config.yaml
n_head: 3
qk_norm: true
lr_mult_o: 3.0
lr_head: 0.00581
steps: 6250
MLP neurons of a small language model. Each row is named by its layer, matrix (down: output weights) and neuron, and shows model dimensions 96-191. Each number is 500 + 50 x the weight over its row's rms, rounded and kept within 0 to 999. Numbers have three digits each.
After each neuron's rows, "fires before" lists the tokens most often just after its 100 highest values on Wikipedia text that the model never trained on. A number after a token or word is its count.

L8.down398:584456470493504573527469452512462518508478512481554522467490460554484444481583484451564394502505536429491449469642561519541474588544590446571518591596607532538497440525496455592445400502533519561456511460553542548519495448514551526542497533644449516440539394507494485494514553493513503492
fires before: "ed" 18, "ial" 12, "er" 8, "or" 6, "es" 6, "ing" 4

L4.down644:503555488476490483544529470576451470445431609456570482482496527477513559521494492511497557506474477606496494432537549521466614543473521437479467451456547445434531557456497427511540542410464534484628465518532517488509479561509407365619425448471552490433584516626496503487557488445534460454
fires before: "==" 20, "===" 12, "The" 6, "In" 6, "He" 6, " The" 6

L11.down743:453505430426477487444464459546558542523429458568559490474514475617440627535437442504386475510503503545517495592573505494522563464443506518527549503483488517587471451436522546547428461530452454488548609488559381527458487538502458544549497505548526470406540480469532443407629499480506476470
fires before: "le" 37, "les" 13, "ed" 4, "ent" 4

L4.down191:540489492522562543479518469516455488435479516440538506569473593490601505461511508552506512460539405446469450543541435453430460415516556579511479456396453483585520534593511455581496552540490516510485536462489537474517499448467495419430456529553429538518465471409426477482447455569459465490
fires before: "ect" 16, " " 12, "ar" 12, "e" 9, "iam" 7, "ects" 6

L4.down881:489516443456495481519491534598480477407449592501544454455552517472496522484443504469476536446484481571515531413491538548402577540509508424433444485465516436422520493487548425459529498412473529436604477509545548535542480530506420371648408514506557495462611511578485504524525505469518512480
fires before: "==" 24, "===" 12, "The" 6, "In" 6, "He" 6, "A" 5

L3.down557:517492515493522498485580552541529508593523508514600478480487480493478481553525453572534491522641437561503475480451437439541434502481493394465467479607544522647464451383564589541442523473457387536511511476500452529498388513576440468446500485550533530438492543503534541503462533510501446403
fires before: "ago" 14, "ol" 14, "le" 7, "les" 6, "ine" 5, "ences" 5

L8.down916:473573553527471506456550483570495487477497471407454493436414508519478519483518536386570499543477455501552517461474419518433422521572475561518474435434526455519489614466498346455538479451516552489542505535585473560552540572538570492514498504489547524548553574527563558527535490547535468487
fires before: "," 17, "." 13, " to" 10, ".\n\n" 8, "\n" 6, "\n\n" 5

L3.down202:490573456431506465567488570512424564431446574491518520431470481494562541551557507469452523535531531530497527484487525603449580608483495510470475372379544387484511504487549462503492506411441521462580528532500533512500486601441404428600466541435525485432583491514546490493494470488531521468
fires before: "==" 28, "===" 12, "In" 8, "A" 7, "The" 5, "He" 5

L12.down735:532505418432474527573590457589546511475443448631472454483431513372593468524433379533612490457507554482524402467587485409475586513449543459392452509503392495461620499530535511485533536456515448526490540431545447521469499355488541551523467546578491539475468598493488531541576567476475537456
fires before: "0" 32, "1" 14, "2" 13, "ble" 7, "3" 4

L12.down506:427550515481430469516395508534578448510399574461479489503482446474453462506482501450477480534537436557552423486475529510581554533437434528513536512465553552532523499496523456474543500527497442489578473500503521490501419499524498566443447504412563469439543557513390456614544587460457565588
fires before: ")" 46, " |" 19, "g" 6

L8.down766:545447433566430455472477588579503443507547506507509518516646501536479451446443501506537430492477532496570484535519439516422465543548487516523581424469524482357518478453374430539529505590497541469500471550503522473486565399388534478483456478528584516541558526601552552499492455491483480650
fires before: "," 33, " was" 10, " he" 7, " had" 4

L3.down379:528449458426438455481497568518540525518444464515507637514556455503511516430386435517509457551533455635540497536600440550494519423529497446466550556488542459528464542546382430536513513473403493454416507645525544486428516521555495479506529548544495446518432524491508476517458529452470467570
fires before: "," 29, "." 12, ".\n\n" 6, "==" 5, " he" 4

L11.down25:475457538443488551451563482439479533550445463455541562408523508511550461446478435456497583547529492548442539514519569569558521518439451511541454523469584457463558515440526485445537434414486455475458536559544491582473551581578522491551555457444479534553487539457608479485486473510528508537
fires before: "," 17, " of" 16, "." 11, " in" 7, ".\n\n" 7

L10.down351:527506500451491477454387408500450532590528528487461478462575468480431426562574494548459527549584479446521468506535513516522623445459463479416460491429489576504525590579517546497441422463454477550511430537499489427467538470518440459415542510493558479462560496486406559556527516480470553461
fires before: ")" 22, " m" 12, "4" 9, "2" 5, "1" 4, "5" 4

L5.down92:460454427504527421455408512547563498447502481596466475536384491525535482538545420443581509434506417539448464554572516402516551407449461451504453492482499454489478556587439455536465522476473555431513551451506443524420603495502543485506439474516452522494567476544553537515489466497523510515
fires before: " " 31, "el" 6, "ar" 5, "aced" 5, "r" 4

L4.down934:500494470557525444573514488527526518426479604520508502452505438514538490480491485508461543488476528513502454445499530594451541573463566513450447445472530440457448529489506441504514547492445511429533488550472497503480533559488385403586445501439566505510573414571556526477504439449518457504
fires before: "==" 19, "===" 10, "In" 6, "A" 6, "He" 6, " The" 6

L4.down4:525535429492523499596482449557497497464493585473528508456507487463498518513514493482455533454501483524508543475493520515401573577496506478494503449440549455456525581461557395492489508442477544421586460521530531528510435587510385417584425536476544491448565530628508516519514452430499476467
fires before: "==" 23, "===" 12, "In" 6, "He" 6, "The" 5, " The" 5

L11.down302:480562530533504536436572475513544431463560442515512426486483422453515464546527536450513530413621537449470508513518544479395499523523527563483469527511464431353494462477446470472529566450464480490454467599455465453587479515507541499436428588544451591540438465498521529526558547483491447369
fires before: "1" 15, "2" 14, "0" 9, "9" 8, "4" 8

L11.down786:541520476451407506543477548474514507455471458485488514509482584510543430392543561493510458455548576467546498503471544574492499508475457467509563433496596577458472481534555552503544404655567450567549497484594476475526427413503490433472501499533442536523565352508552422453493511511490483487
fires before: "ed" 47, "s" 8, "ing" 7, "er" 7, " that" 4

L12.down192:518476476540546486481501580503461384451471606538530575519494564448541471574535487538510445572478484501533440463562474454478557411446465490490456538460433596400501473479456506513581484458582568540536396373494431464461505523510476477483505531437561498532476482497402440496565550466557511508
fires before: " |" 53, " to" 4

L3.down741:529498456453547515485414565504579437570536454572529480487543472509518441460482563467593479390521474491474552443504492486572422490495429494508449482415435472607495567521491522503516537578390463441459582454528498559466487486503559430522442427533552517514519499478473457451491568501404446490
fires before: ":" 16, "|" 10, "ar" 9, "ocrat" 7, "in" 5, "E" 4